config.toml
n_layer = 20
d_model = 640
n_head = 10
n_kv_head = 10
head_dim = 64
d_mlp = 1728
vocab_size = 8192
activation = "swiglu"
norm = "rmsnorm"
norm_place = "pre"
norm_eps = 1e-05
positions = "rope"
rope_base = 30000.0
rope_fraction = 1.0
qk_norm = false
attn_scale = 0.125
bias = "none"
tie_embeddings = false
parallel_block = false
init = "trunc"
init_std_qkv = 0.0148
init_std_o = 0.0
init_std_up = 0.0148
init_std_down = 0.0
optimizer = "muon_variant"
lr = 0.00138
beta1 = 0.93
weight_decay = 0.22
lr_head = 0.00541
grad_clip = 2.0
warmup_steps = 200
schedule = "wsd"
decay_fraction = 0.85
decay_shape = "linear"
final_lr_fraction = 0.0
batch_tokens = 131072
seq_len = 512
doc_mask = true
train_tokens = 834900000
steps = 6370
dataset = "wikipedia_en"
MLP neurons of a small language model. Each row is named by its layer, matrix (gate and up: input weights) and neuron, and shows model dimensions 80-207. Each number is 128 + 24 x the weight over its row's rms, rounded and kept within 0 to 255. A neuron's up and down rows have the sign that makes its largest values positive.
After each neuron's rows, "fires on" lists the tokens most often at its 100 highest values on Wikipedia text that the model never trained on. A number after a token or word is its count.

L2.gate567 [143 148 104  92 130 135 106 122 158 142  68  99 117 118 108  81 127 133 127 164 144 112  96 134 122 128 126 157 135 154 117 100  79 125 102 108  92 125 114 149  70 125 143  95 164 104 115 129  93 145  94 106 159 136 120 153 120 110 125 123  81 156 118 109 121 108 149 126  66 115 105  74 123 103 137 109 109 141 125 164 145 103 125 110  75 149 119 168 135 118 140  95 101 138 122 132 112 188  87 145 143 102 151 131 165  91 148 101  94 148 122 155 161 106 123 148 148 139 146 150 108 103 120 128 158 138  95 105]
L2.up567 [121 116 126 159 155 100 160  73 105 107 121 105 132 113 102 115 131 131 168 158 185 166 118 118 134 115 146 139  91  97 150 152 115 169 176 136 127 103 128 151 136 136 133 177 168 153 168 101 168 117 160 143 125  51 115  99 137 127 125 138  87 140 124 163 151 104 126  96  96 130 111 123 118 105  74  84 171 109 119 132 155 139 121 112 141 106 102 114 159 135 133 150 107 171 100  83 128 104 133 124  92 105 120 114 158 157 102 126 119 107  98 136 106 127 120 112 128  87 101 118 137  90 116 134 129 122 139 150]
fires on: " Bo" 57, "zo" 8, "Bo" 6, "bo" 5, " Boy" 5, "int" 4

L4.gate1195 [132 172 179 177  90 158 150 140 122 121 104 141 144 137 119  97 123 137 138 114 125 123 128 148 158 145 140  86 140 131 125 154 108 158 138  94 126 108 167 116 152 145 176 154 150 180 182 111 119 149 132  97 154  96 115 137 113 120 135 115 113 145  93 149 141  82 150 125 121 110 132 171 142 147 172 142  95 129 125 151  82 110 132  99 111 132  72 108 139 135 131 117 126 112 153 111 142 128 128 122 117 147 144 105 106 119 154 126 145 120 136 141 137 111 150 143 148 145  75 140 154 135 123 156  81 143 114 129]
L4.up1195 [155 162 136 100 128 117 112 140 195 177 115  75  88 163 141 136  96 125 194 129 152 142 136  91 133 112 114 135 122 123  83 154 147 110 105 105 145 144 132 116  95 111 133 143 141 128 140 127 151 120 122 138 128 125 104 132 160  99 145 107 135 121 129 107 104 129 132 161 130 144  88 125  99 112 179 120 151 105 111 119 168 140 120 151 140 125 128 111 105 160 132 146 169 134 130  93 109 127 138 139 131 172 172 135 120 136 151 137 144 159 123 167 123 160 151 166 125 109 145 113 133 130 132 162 113 139  96  97]
fires on: " |" 34, "d" 6, "ian" 5, ";" 5

L2.gate258 [129 110 153 146 102 148 135  85 134 111 131 113 101 168 126 129 138 200 139 109 137 142 106 124 131 146 104 142 144 132 152 151 155 137 162 126 118 120  99 122  83  95 128 137 130 162  89 104 146 119 161 163 138 152 136 146  91 126 174  98 144 131 116  86 109 171 205 151 132 137 132  86 105 140  94 146 115 140 152 139  89 122 175 151 141 120  95 119 120 115 105 150 108  98 159 141  76 136 153  98 111  90 116 147 115 134  81 132 150 145 187 138 123 151 108 165 170 140 113 141 121 111 143 140 116  98 169 174]
L2.up258 [149  99 120 106 103 147 104 125 104 121 169 190 149 143 132 174 126 138 118 110 109 109  96 119 107 154 129 133 116 130 127 126 104 174 136 118  91 131 123  77  79  99 149 157  97 103 100  98 155 151 118 133 153 116 162 176 107 120 175 157 119 145 142 146 124 154 177 140  95 123 128 137 150 131  69 126 136 120 141 142 117 140 140 149 133 115  72 105  96  99 160 136 145 169 122 125 125 130 117 142 150 140  91 147 153 128 104  75 124 119 173 130 122 136  96 148 117 116 129 115 142 111 134  99  82 115 157 145]
fires on: " /" 30, " Nar" 10, " Pro" 7, " Gro" 6, " Position" 5, " Phil" 4

L2.gate991 [152  92 143 149 105 110 122 168 123 109  94 113  79 131 102 108  95 122  82 140 127 123 152 109 131 142 153 152 167 117 132  98 139 153 133 117 164 129 135 133 106 149 134 140 135  94 107 158 125 104 109 161  75 119 196 177 108 121 140 139 139 134 134 158 139 123 140 131 101 115 126  97 154 123 101 125 144 118 170  88  93 126 145  94 140 115 115 153 161 121 140 133 132 160 180 137 104 164 102 136 141  91 157 102  69 126  98 133 116 153 141  94 114 155 117 133 127 123 129 126 124 140 127  92 105 124 135 118]
L2.up991 [130  96 151 136 139 108 134 129 150 108 131 113  89 104 104 130 126 127  94 146  90 116 177 101 122 121 173 148 101  87 159  81  86 131 148 153 151 130 150 119 129 157 127 129  99 107 125 150 134  99 172 139  75  76 180 161  97 128 144 130  99 113 121 166 157 132 174 136  88 118 133 101 117 136 125 127 149 111 165 122 125 103  97 131 119 146  80 120 127 145 145 125 162 158 186 114 149 121 141 122 155  83 169 109  78 147 112 102 120 154 131 110 123 113 100 144 198 129 124 136 126 108 108 102 134 114 118 120]
fires on: "so" 26, "az" 11, "ez" 11, " So" 10, "za" 5, " Games" 5

L8.gate1227 [134 123 148 186 127 129 106 142 144 111  91 161 146 132 133 162 130 122 121 126 164 170  93  45 127 147  65 142 121  81 154  98 130 104 123 152  86 127 121 156 126 135 123 118 140 129 105 135 128 146 102 137 120 143 174  89 143 138 124  98 108 157 136 136 126 116 144 135 125 134 161 101 121  97 145 158 141 146 107 109  97 111 115 126 123 107 169 182 143  92 135 129 113 126 146  84 100 152 129 143 152 108 107 123 129 140 152  93  96 107 139 117 143 102 104  86 132 169 180 130 109 136  87 112 128 111 137  96]
L8.up1227 [ 77  84 122 124  93 106 101  85  78 113 106 110 116 107  74 148 118 102 149 134 120 184 113 143 115  96  59 178 119  95  84 107 106  94 113  94 124 117 167 122 166 165  95 101 135  78  88 156 102 127 137 148 146 150 125 131 121 134 119 113 102 135  51 110 106 122 109 126 113 157 121 128 116 131 127 111 162 111 119 134 126  95 134 107 130 123 131 125 131 181  94 123 133 133 148 107 123 146 139 129 125 122 107 120 166  77 104 153 139 111 181 168 106 143 136 107 112  98 152  98 165 139 126 142 120 143  74 172]
fires on: ";" 22, "," 15, "ir" 11, "th" 4

L8.gate960 [123 157 105 192 114 101 115  69 115 148 139 166 124 138 123 120 148 100 129 134 130 129 146 104  91 117 119 116 153  87 129 154 112 134 118 138  91 151 118 137 148 121 136 162 119 155 120 177 151 157  95 110 136 128 163 141 100 157 116 103 145 122 121 164 121 109  86 125 127  87 151 165 119  97 124 146 147 152 138 129 167 162 117 147 137 131 127 190 164 126 118 100 140 180 125 160 130 132 119 109 109 129 124 110 151 125 153 114 121 116 126 107 120 131 154  89 113 103 132 133 159 126 120 119 124 128 137 132]
L8.up960 [129 135  99 125  95 159 163 105 130 132 120 150 136 127 112 137 112 133 150 170 104 161 120 151 202 104 115 105 136 114 131 129  95 157 143 115 112 111  96 155 118 141 114 119 102 114 137  88 107 118 121 167 133 136 102 131 123 105 160  93 113 132  92 169 119 129 104  84 135 158 161 157 143 160 111 102 117 126 124 125 106 146 100 103 130 136 121 161 115 182 116 113 130 149 135 113 116 121 131 165 120 155 162 125 127 118 149  97 135 121 114 145 141 138 142  96 127 112 158 111 121 105 127 124 155 142 151 131]
fires on: ";" 20, "\"" 18, " by" 16, "," 10, " of" 4

L2.gate878 [ 99 134 134 126 121 171 133  92 135 111 125  92 144 106 120 113 115 140 105 145 115 138 155 125  71 119 122 106 120 134 176 143 133 163 151 121  96 128 135 111 100 161 166 158 119 148  97 125 140 132 119 126 143 130 143  96 159 112 102  70 142 168 119 148 127 137 100 115 135 107 156  65 175 136  90 104  84 164 164 137 133 174 100 142 120 124 101 124 109 119 126 130 135 134 133 104  73 118 139 145 136 133  87 130 124 155 142 147 143 103 125 104 144 113 164 149  91 118 100 145 176 111 162 179 100 143 165  91]
L2.up878 [ 99  86 143 132 181 113 158 115 124  60  84  93 175 153 144 149 138 123 132 153 126 126 141 124 131 136 119 157 140 170 104 107 176 150 154 101 116  89 133 143 122 160 131 138 116 102 134 125 183 120 107  98 110  70 134  70 165  91 142 128 132 145 147 118 123 148  99  67 106  77 106 131 126 153 146 129 117 149 138 129 148 148 131 156 119  99 125 118 124 127 142 119 142 132 120  79  98 130 118  89 175 107 163 121 107 173 133  87 113 106 148 147 151 131 171 122 143 126 141 180 160 132 124 122 156 142 108 166]
fires on: "s" 25, "as" 11, "lu" 8, "g" 8, "a" 8, " Os" 7

L8.gate1544 [143 148 116 128 125 137 127  91 110 132 135 131 106 153 145 146 115 110 162 144 110 134 119 128 169 125 133 113 107  96 131 102 171 105 120 147 131 130 133 170  83 115 115 141  96 154 163 144 171 121 123 143 107 137 127 157 148 114 118 119 104 127 154 146 152 112 138 127  90 114 125 140 134 148 102 130 131 123 163 146 123 175  99 101 102 138 125 148 129 125 162 177 133 162  82 167 161 115 129  89 125 128 168 139 181 126 111 135 137 163 146 126 116 123 120 114 130 135 112 131 172 149 105 138 119 149 147 159]
L8.up1544 [131 137 153 103 144 141  77 122 159 131 177 114 153 122 161 118  37 116 157 111 160 137 153 173  61 112 151 131 105  89 147  95 122 139 137 121  98 143 127 157  83 110  90  94 131 149 127 151 132 117 105 116 137 112 134  89 127 131 125  99 129 105 104 141 122 119 111 140 141 132 105 150 125 101 121 159 115 116 104 126 136  87 171  73 125 142 158 125 174 131 147 178 154 119 169  98  91 131 133 113 130 105 128 159 146  91  96 137 126 148 113 122 128 157 117  90 116 118 127  94 149 116 162 150 156 104 123 136]
fires on: " where" 14, "W" 13, " later" 8, "old" 5, " long" 5, "ed" 5

L4.gate127 [141  85 142 163  74 119 108 123 113 124 164 120 171 150 152 130 119 129 143 141 160 115 114 134 132 123 160 148  97 126 147 103 114  97  96 137 160 148 122 158 136 113 125 165 161 116 128 138 137 175 129 108 155 130 137 153 131 108 138 127  97 133  93 125 141 132 147 119 157 128 135 123 123 125 124  95 114 156  76 112 164  95 104 145 108 105 163 151 190  95 101 122 104 122 104 140 102 133 150 146  85 157 136 166 120 169 152 155 117 129 167 125 121 112  95  91 127 130 136 105  86 127 146 123 106 180 104 160]
L4.up127 [133 104 151 165 120 138 120 167  89  82 151 116 184 157 145 154 108 132 130 120 123 136  61 129 151 114 140 118 103 117 164  63 132 113 115 150 143 153 152 133 117 117  79 113 166 147 127 106 112 125 139 116 155  86 142 159 124 147 140 135  93 129 157 153 136 133  97 114 123 120 111 124 137  98 158 147  98 130 119 154 120 112 114 133 119 143 137 139 170 116 135 137  79  92 111 150 106 104  76 132 101 133 149 159 112 124 164 159 118 137 132  92 109 113 124  96 143 117 158 146 119 134  97  98 109 172 140 147]
fires on: "a" 14, "r" 10, "or" 10, "ers" 8, "ors" 7, "ra" 5

L4.gate855 [108 143 182 117 135 150 136 171 108 100 121 145 112 130 124 166  93 163  95 150 204 126 130 135 103 139 165  78 111 146 133 160 122 122 139 141 107 110 173 125  90 160 123 148  83 149 142 131 149 107 122 161  76 125 189 107 100 105 104 147 115 167 159 150 157 161  83 121 117 120  87  92 155 149 100 136 103  97 130 129 110 179  77 103 132 112 118 106 110  77 173 118 105 143 154 136 117 121  96 121 130 106  97 122 125 137 126 128 156 141  86 121 118 117 144 103 137 124 108 145  83 117 149 143 137 126 107  95]
L4.up855 [109 106 149 138 143 133 151 132 127 114 152  93  90 145 137 147 136 151  87 100 128  91 109 109 156 108 122 102 169  88 122 125 145 152 137 138 125 129 183  89 151 145 151 124 148 158 122 152 105 129 132 117 109 137 165 171 115 123  91 118 152 113 165 153 129 128 119 110  88 120 143 118 142 139 131 158 120 117 143 131 135 160 112 160 155  88 138  91 101 116 122 136 106 118 132 120 154 140 120 108 121 158  91  94  87 133 123  98 126 121 142 103 144 114 117 140 158 115 116 158 131 121 166 195 106 125 162 125]
fires on: "o" 17, "so" 14, "e" 14, "je" 7, "vić" 7, "ez" 6

L2.gate1349 [108 152 160 156 180  93 131 171  80 124 135 164 134 113 138 108 124  94 144 141 155 131 139 117 156 124  93 138 125 110 142 127 122 131 127 146 184 142 136  90 122 109 183 130  94 147 138 129 121 120 123 151 138  90 133 124 137 130 107 158 113 153 112  94 148 175 136 125 125 151 133 148 112 119 142 135 132 122  99  92 130 144 149 139 142 139 121 110 112 125 172 167 147 188 117 102 145 187 107 110 152 127 108  62 143 157 140  97 150 143 115 100 141 136 160 157 128  79 165 156 118 146 103 120 132  80 142 123]
L2.up1349 [133  93  93  91 108 155 102 124 110 103 108  98 129 114 134 112 122 117 151 158 150  94  97 145 116  94 165 126  97 102 131 139 135  72 175  99 112 135 128 150 176 124 154  92 115 134  90 124 144 143 100 151 129 136 121 113 126 137 154 125 155 142 132 150 120 124 105 129 118 124 142 126 144 128 158 152 147 117 132 136 136 133 101 113 153 131 160 153 112 135 145 138 151  90 121  76 140 115 117 128 103 107 110 154 136 131 148 189 107 167 130 152 121  89 140 126 132 117 109 150 124 144 103  97 192 117 163 120]
fires on: "s" 36, "im" 10, "is" 10, "las" 8, "ches" 8

L4.gate973 [103 107 129 108 133 164 120 158 124 151 114 118 138 114 114 151 184 111 151 123 125 137 139  95 125 104 134 127 141 141 127 137  90 113 129  64  96 126 113 140 106 132 121  83 125 112  99 112 124  91 132 150 126 152 144 116 114 176 146 121 139 130 160 112 135 146  96  86 119 153 122 103 128  92 110 108 185  92 141 103 151 122 130 142 125 106 105 128 162 161 112 108  98 155 136  84 155  70 123 113 143 143 141 178 138 158 118 139 109 144  85 117 130 107 152 151 130 150 152 167 141 126 141 121 119 131 170 139]
L4.up973 [140 116 120  84 103 178 163 107  79 146 138 110 126 178  90 148 141  96 134 126 132 108 158 124 120 114 111 138 116 110 157 136 113 130 124 163  81  77 112 111 166 173 154 107 138  98  98 146  74 141 133 147 108 136 119 127 133 140 114  86 136  95 151 103 118 162 133  88 110 169 153 114 125 112 104 124  84 134  86 139 149 117 112 141 116  99 141 142 111 117 122  83  95 127  88 131 120 116 133 132 140 127 129 109 158 109 102 133  96 125  99 134 138 163 145 163 137  96 127 114 122 143 121 114 102 164  96 154]
fires on: "s" 19, "or" 8, "sum" 8, "et" 7, "as" 6, "es" 5

L8.gate464 [125 134 165  96 122  97 100 124 140 131  99 114 188 133 122 140 109 153 109 128 112  96 105  82 139 139 129 141 132  79 133 144 189 113 111 153 104 100 120 150 139 120 118 101 125 131 205 116 118 124 103 119 106 124  96 126 134  99  94 104 140 118 139 124 117 120 150 113 119 126 104 158 124 121 136 148 115 142 106 111 116 150 124 108 103 122 109 110 127 142 122  65 108 159 133 134 160 113 113 132 175 129 126 129 131 136 134 143 127  90 147 159 115 122 122 131 166 137 152 128  76 162 139 139 171 125  91 127]
L8.up464 [175 113  97 146 176 108 149 154 117 109  87 101 148 101 140 155 135 111 101 123 116  77 102  97 142 128 112 125 106 107 121 142 111  98  84 111 137 106 110 133  87  93 142 107 154 173 144 135 113 106  96 134  94 117 132 134 103 129  75  95 136 166 182 136 161 138 146 101 157 153 115 164 127  69 127 153  88 146 111 185 103 158 109 121 130  96 155 125 144 117 137 116 126 127 131 121 116  91  65 136 144 139 113 148 145 142 141 143 148 131 146 121 107 113 135 130 152  83 126 139  89 144 154 119 150 131 162 162]
fires on: "," 22, "." 19, " born" 11, " life" 8, "Early" 7

L4.gate1371 [ 99 140 127 104 164 150 129 102 147 130 134 115 180 130 155 117 136  99 106 130 129 133 145 185 118 126 116 134 158 141 132 174 142 142 117 111 109 133 118 122 137 123 162 183 114 131 108 133 141 146 132 128 141 190  74  96 129 154 158 156 138  89 122 132 108 104  98 120 129 162 194 148 125  67 112 160 110 132 133 152 132 153 131 120 136 175 132  89 183 132 137 142 123 142 145  98 166 117 113 124 125 119 125  76 125 162 123 142  98 125  88 160 111 118 103 129 125 171 137 133 103 166 155 145 128 106 143 163]
L4.up1371 [114 143 144 126 178 143 108 133 127 129 122 145 142  99 146 110 124 129 123 127 145 108 116 148 104 111 129 156 157 144 110 108 137 136 110 104 158 127 133 150 123 122 160 145 113 133  83  63 105 133 167 121 136 167 116  84 134 154 145 145 128  74  99 103 106 113 123 136 107 117 164 100 133  77 150 167 100  99 136 103  82 115 103  78 152  94 120 106 130 181 130 136  95 133 140 106 198 140  67 152 136 110 120  84 146 151  88 171 116 137  91 146 106 155 101 102  97 137 117 156 152 139 121 122 118  84 140 171]
fires on: "gan" 19, "pur" 13, " Kan" 8, " Pan" 6, "can" 5

L2.gate1236 [144 168 179  96 125 138 140 135 113 141 101  69 187 106 173 131  96  90 100 136 126 119 138 105 103 101 122 147 146 178  86 122 195 121 140 180  80  90 114 125 117 154 117 142  71 142 128 105 104 142 108 163 109 148 162 102 183 136 109  87 124 173 104 106 117 169 105 124 141  96 144 159 160 147 157 142 108 149 105 128 122 127 126 158 134 137 105 147 109 159 139 122 131 129 102 115 146 120  74 176 126 112 114 127 124 132 109 102 149 115 150 125 107 156  98 150 123 104  85 119 124 178 120 132 106 107 181 185]
L2.up1236 [ 87 139 154  90 144 136 128 109 153 219  85 105 134 121 134 166 132 110 140 170 104 122 107 115 132 135 134 124 136 153 130 116 136 132 141 143  93  84  94 144 134 124 149 144 108 135 159 140 144 126 131 108 104  83 123  80 141 138 102 131 110 129 138 121 103 132 144 140 114  77 105 121 141  99 150 129 127 135 126 150 120 137 115 115 136 102 114 122  77 136 133  74 110 157 142 115 148 146 136 109 126  94 136 129 118 163  99 121 153 115 142 145 115 137 146 120 101 143 107 149 112 113 157 115 128 151 128 160]
fires on: "s" 20, " Pres" 15, "ens" 6, " Os" 6, "os" 5

L2.gate1690 [155 148 112 115 118 149 137  88 172 116 135 121 135 153  69 151  91 105 159 140  97 138 103 155  91 145 125  98 123 130 108 114 137 151  99 147 143 130 177 113 167 134 112 101 117 135 102 159 107  85 122  63 131 116 124 104 109 158  98 121 142 112 102 114 116 124 128 101  85 150 157  81 129 151 133 145 152 133  86 124 144 141 151 172 127 113 120 135  94 111 117 130 154 117 100 118 137 139 159 113 135 161 125 156 152 176 109 119 124 145 129  84 114 165 149 119 109 130 162 158 123  94 131  83 144 145 123 156]
L2.up1690 [155 122 140 144 136 120 171 142 146 136 110 125 142 120 141 123 107 145 151 129 135 121 104 121 140 110 162 128 120 114  85 153 115 131  95 104 170  77 149 135 136 114 161 122 101 135 122 121 139 138 125 127 109 125 142 118 122 144 117 142 121 132 154 143 126 159 145  80 135 169 171 105 104 154 116 113 104 109 157 152 159 114 120 104 150 112 104 153 125 178 110 103  92  77 133 109 189 163 137  91 133 125 167 146 161  97 128  86 200 150 109 125 128 104  93 147 155 166 118 160  83 123 150  84 136 128 127 152]
fires on: "y" 23, "i" 10, "c" 9, "u" 7, "s" 5, " Francis" 5

L2.gate1460 [114  93  87 132 170 134 157  79 156 160 103 106 144 138 131 125  95 186  57 150 112 125  96  84 131 148 145 165 123 144  99 147 135 154 144 171 115 150 111 117 133 128 107  73 103 142 112 164 162 149 123 163  97 127 132 173  97 100 122  91 108 146 112 101 106  95 118 125 150 133 105 135 148 149 151 107 146 130 127 137 136  95 124 110  57 103 141 108 107 117 104 179 123 130 115 103 132  91 119 146 149 127 110 108 127 166 114 163 127 175 146 109 139 142 176 140 147  88  99  99  93  91 130  99 118 135 134 118]
L2.up1460 [123 136 138 115 124 168  97 126 107  81 112 116 121  85 147 132  83 132  84 119 134 164 159 147 113 125 155 166  95 110  85 179  98 120 132  97 140 150 156 103 127 148 135  86 117 146 117 165 178 124  74 153 160  91 135 158  95 109 149 147 120 137 122 105 110 126 122 139 135 114 132 108 136 147 138 104 151 133 112 142 151 166 133 126 116 130 135 131 111 145 161 133 135 121 132  98 114 111 109 189 116 141 146 148 140 103 126 121 144 173 112 104 114 135  90 120 143  85 120  78 106 159 150 103 119 101  84 104]
fires on: "y" 13, " much" 11, "st" 11, " Most" 8, " great" 8

L2.gate1126 [153 152 152 149 121 101 118 101 102 137  99 146 122  73 146 156  99 140 136 145 149 138 111 123 134 104 122 126 118 137 116 156 132 148 157 127 191 117 118 128 131 152 137 125 106 123 183 114 151 129 123 112  78 114 117 109 147 126 176 106 118 140 145 102 132 118 141 109 125 128 105  93  94 160 121 126  88 129 102 127 153 106 121 123 142  79  97 150 128 139 140 140 118 171 118 144 125 139 115 136 140 103 127  82 114 193 159 108 115 130 125  79 136 134 123 163 158 120 135 110 119  81  73 132 141 128 145 106]
L2.up1126 [110 161 157 112 127 116  83 162 134 124 118  96 130 171 125 107 137 125 140  86 118 106 144 118 120 139  95 139 111 131 137 157 126 106 117 111  84 111 125 108 142 101 102 101 152 166  94 157 125 132 158  99 174 167 130  83 134 153 131 148 144 126  90 133 140 180 119 124 106 108 160 117 125 115 161 110 173  98 156 140 100 125 147 102 136 129 127 137 144 118 106 139 120  94 135  84 148 129 145 104 150 124 131 166 118 107  80 169 134 174 131 145 101 100 164 103 100 126 118  91 110 173 146 119 126  62 118 110]
fires on: "us" 38, "s" 32, "is" 11, "as" 9, "a" 5

L2.gate99 [110 133 148 107 148 168  71 142 134 121 117 140 108 146 154 107 132 136 120 157 117 103  91 128 160 112 114 103 130 136 140 123 144 108 128 122 125 146 131 169 154 112 140 180 115  86 115 138  88 141 171 112 143 149 120  84 119 135 134 110  81 109 144 156 151  83 173 125 110 109 158 144  92 110 121 144 131 123 100 104 132 101 115 141 178 150 103 149 148  91  68 113 155 114 135 121  91 120 101 143 137 169 153 137 176 107 143 103 120  91 105  95 155 121 129 133 145 152  92  99 131 131 118 112 105 141 131 137]
L2.up99 [149 124 128 127 146 100 150 145 116 128 100 108 170 127  96  96 121 141  84 120 101 142 103 140 105 112 157 133 129  87 109 124 104 114 132 144 127 197 152 107  96 153 132 121 161 122 139 150 135 141 180 145 171 142 124 167 157 142 157  88 133 149 129 126 136 134 124 103 110 111 132 151 147 136 145 164 139 149 124 154 119 156 126 147 128 143 101 134 134 136 159 144  97 119 135 132 144 139 158 135 106 138 113 166  89 109 135 104 100 137 131 168 116 138 141 123 115  77 103 131 165 119  70 126 123 140 118 116]
fires on: "a" 72, "le" 7

L4.gate491 [128 158 141 102 125 136  98 121  93 166 156 122 142 128  99 140 138 135 211 121 177 119 108 160 111 125 122 131 115 126 128  69 133 152 138 135 109 130 139 133 148 112 159 125 120  85 125  97 140 119 124 136 132 104 107 159 107 171 119 148 144 137 129 116 127 133 162 123 120 125 124 112 126 105 102 135 132 109 123 106  78 124 120 148 125 137 113 117 147 135 136 199  76 122 150 125 135  91 120 171 150 130 111 113  97 114 120 147  81 140 128 117 126 154 137 109 126 165 165 127  92 116 126 132 113 160 140 138]
L4.up491 [107  94 159 139 128 113 121 119 129 145 128 135 140 129 117 151 110 140 146 149 175 112 120 114 119  97 122 131  95 162 112 144 129 139 132 142 115  69 130 107 169 122 138  90 118 100 129  92 102  86 112 143 107 111 154 109 131 101 142 128  70  97 138 173 143 188 185 111 126 173 145 132 128 139 128 116 153 145 156 101 136  80  98 137  84 141 119 140 124 144 135 138 102 124 108 151 161 152 120 117 144  87 125 138 167 171 137  80  92  94 112 105 119 151 139 137 122 118 111 142 135 130 114  76 136 130 154 161]
fires on: "s" 18, "9" 12, "i" 9, "er" 8, "ch" 7, "or" 6

L4.gate1543 [163 144 150 146 107 147 163 121 131 196  88 171 110  99 116 129 131 129 118 105 161 125 123 107 136 158 107 132 127 140 118 143 129  94 146  99 153 131 101 158 120 175 112 129 135 133 114 109 151 157 135 147 108 138 100 173 114 116 129 132 123 109  76 118 113 129 160  84  89 149 125 123  78 148 129 100 145 152 101  77 158 109 102  96  87 110  80 156 150 114  89 118 129  94 129 142 132 195  69 167 168 120 128 133 110 129  98 132 189 122 122 152 122 167 124 118 104 127 108 105 140 113 120 106  83 162 167  93]
L4.up1543 [121 118 186 126 116 135 135 162 115 155 134 157  88  92 102 117  96 108 127 142 145 190 143 123 119 152 126 153 128 118 138 148 124 117 163  87 124 159  80 162 111 135 126 183 133 156 100 109 159 106 146 154 101 135 118 124  91 133 119 113  99 144 105 136 143 169 145 141 109 159 159 110  75 120 111 110 122 144 124  76 100 114 121  82 108 111  79 133 168  99 133 135 151 141 107  94 117 142 131 144 146 127  98 149 162  91 114 168 171 123  80  84 103 133 155 138 117 139 121 111 115 140 179 155 115 140 131  88]
fires on: " Bo" 29, " Bra" 13, " Brand" 8, "bra" 7, "Bo" 6, "hy" 6

L8.gate324 [111 105  98 102 138  95 144 167 121 163 156  99 149 123 142 138 119 128 115 134 108 150 180  83 102 119 124 167 131 146 105 127  90 126 139  88 104 103 132 134 154 136  87 173 141 112 132 138 111  84 156 118 122  94 151 128  94  76 121 123 139 123 164 115 163 122 116 111 135 109 116 110 158 125 166  84 109 152 106 118 137  97 119 123 124 107 154 111 129 142 143 148 137 105 133  96 127 114  88 121 168 110 138 150 152 116 117 120 121 119 110 150 118 113 113 117 117 148 141 116 142 100 153 121 103 130 132 120]
L8.up324 [128 116 109 125 135 123 132 163 124 147  40 100 118 133 136 146 126  90  97 127 157 114 143 163 148  99 172 161  92  90 140 177 110 121  95 131 114  90 156 140 114 108 125 106 113 153 120 109 129 124 130 112 103 118  97  97 177 100 161 142 112 123 130 105 191 123 109 170 157 113 127 122 135 105 103 118 120 138 121 137 111 145 130 142 101 154 124 144 128 146 158 117 100 156 131 115 159  95 134 165 129 140 115 144 143 109 113 124 150 144 158 146 120 179 142 128  94  84 127 119 106 137 139 106  87 127 102 106]
fires on: "y" 32, " much" 7, "ish" 5, "ym" 4, "ant" 4

L8.gate127 [118 148 130 105 155 117 145 112 144 117 102 148 118  95 131 168 100 137 103 130 150 140 107  96 123 141 141 127 118 127 109 147 108 120 155  97 153  90 145 122 140  96 125 113 127 153  99 107 109  94 148 125 112 148 152 115  91 120 112 105 139 123 130 135 129 151  85 132  69  52 100 147 151  99 131 126 132 172 114 164 121 159 147 115 172 154 137 160 107 124 161  90 126 128 159 141 125 140 129 148 101  92 128 115 117 121 130  88 143 125 133 127 159 107  95 121 156  97 129  94 157  89 110 136 101 125 133 108]
L8.up127 [107 114 149  95 133 123 125  87 155 104 102 147 158 117 117  93 158 144  88 108  94 139 124 145 138 125 112 120 152 121 139 118 128 138 117 147 108 106 140 145 111 136 135 176 124 137 118 133 154 134 123 100  99 100 123 104 139 161 126 146 119 128 125 105 132 131 117 112 126 141  97 147 119 169  96 115 132 150  92 110 119 105 108 121 107 147 115 134 102  84 141 130 156 133 158 164 101 178 127 122 111 153  98 120 110 116 114 124 140 135 112 133 113 123 151 145  95 124 154 132 133 110 112 136 101 124 125  77]
fires on: "al" 21, " or" 10, "y" 6, "r" 6, "n" 4, "t" 4

L8.gate598 [145 156 125 100  87 152  98 112  97 110 124  91 138  93  55 147 119 114 140 161 106 117  90 122 114 116 130 131 131 123  97 118  81 114 130 112 123  62 124 148 154  84 182 147 123 117 156 118  80  84 123 147  99  88 155 129  93 127 114 134 107 133 126 137 110 140 145 176 169 108 142  95 132 141 116 112 165 109 122 151 145 134 103 123 122 158 138 154 146  90 152  98 150 131 159 126 133  77  91 129 123 101 110 139 141  99 132  98 157 154 145 109 142 141 127  96 149 126 117 145 145 157 151  58 135 130 139 114]
L8.up598 [101 166 150 119 130 121 119 159 183 107 133 118 126 134 102 119 113 160 124 164 149 133 167 120 134 153 112 102 136 153 110 132 137 132 100 130 103 142 173 165 124 147 180 138 112  80  83 159  79 195 142 129 114 129 139  87 117 143 118 150 111 148 123  80 138 130 168 117 120 132 106  84 154 132  90 132 151 104  98 136 126  84 141 107 154  99 114 125 127 169 145 148 102 129 183 119  94 111  94  86 148 130 147 122 113  43 131 130 121 162 146 124 146 107 152 128 121  89 167 136 163 124 148 145 133 106  94 104]
fires on: "ly" 13, "j" 12, " very" 8, "t" 7, "y" 6, "i" 6

L4.gate410 [122 115 112 101 149 140 169 120 103 124 119 112 154 198 174 118  56 112 155 131 105 122 148 130 148 109 121 136  89 133 130 126 105 164  92 119 114 148 122 125 157  48  85 144 127 116 155 130 108  98 126 133 110 124 138 152 136 150 177  73 125  98 141 128 165  68 132 104 149 106 146 112  90 109 108 141 137  91 142 140 166 107 121 115 115 113  73 139 118 185  46 117 179 132 112 151 151 133 155 131 122  86 163 137 149 154 143 116 103 136 115 113 150 115  93 156 122 106 141 127 117 115 137 102 125 151 141 168]
L4.up410 [144 118 109 183  73 129 162 108 106 103 118 107  80 136  93 116 122 113 118 192 162 134 124 148 161  69 165 128 130 122 127 115 155 149  97 156 180 131 114 101 135 148 106 112 142 108 121 132 122 127 150 110 153 165 146 183 159 140 107  97 150 148 123 150 125 120 109 128 115 105  87 109 110 165 152 155 142 134 124 116 134 128  94  91 108 109 121 172 114 100 120 148 108 128 162 104 116 122 107 144 123 130 109 109 140 101 120 134 113 149 110 162 105 131 125 163 133 166 118 124 126 121 143 125 116 114 146 108]
fires on: "a" 32, "key" 19, "re" 8, "un" 5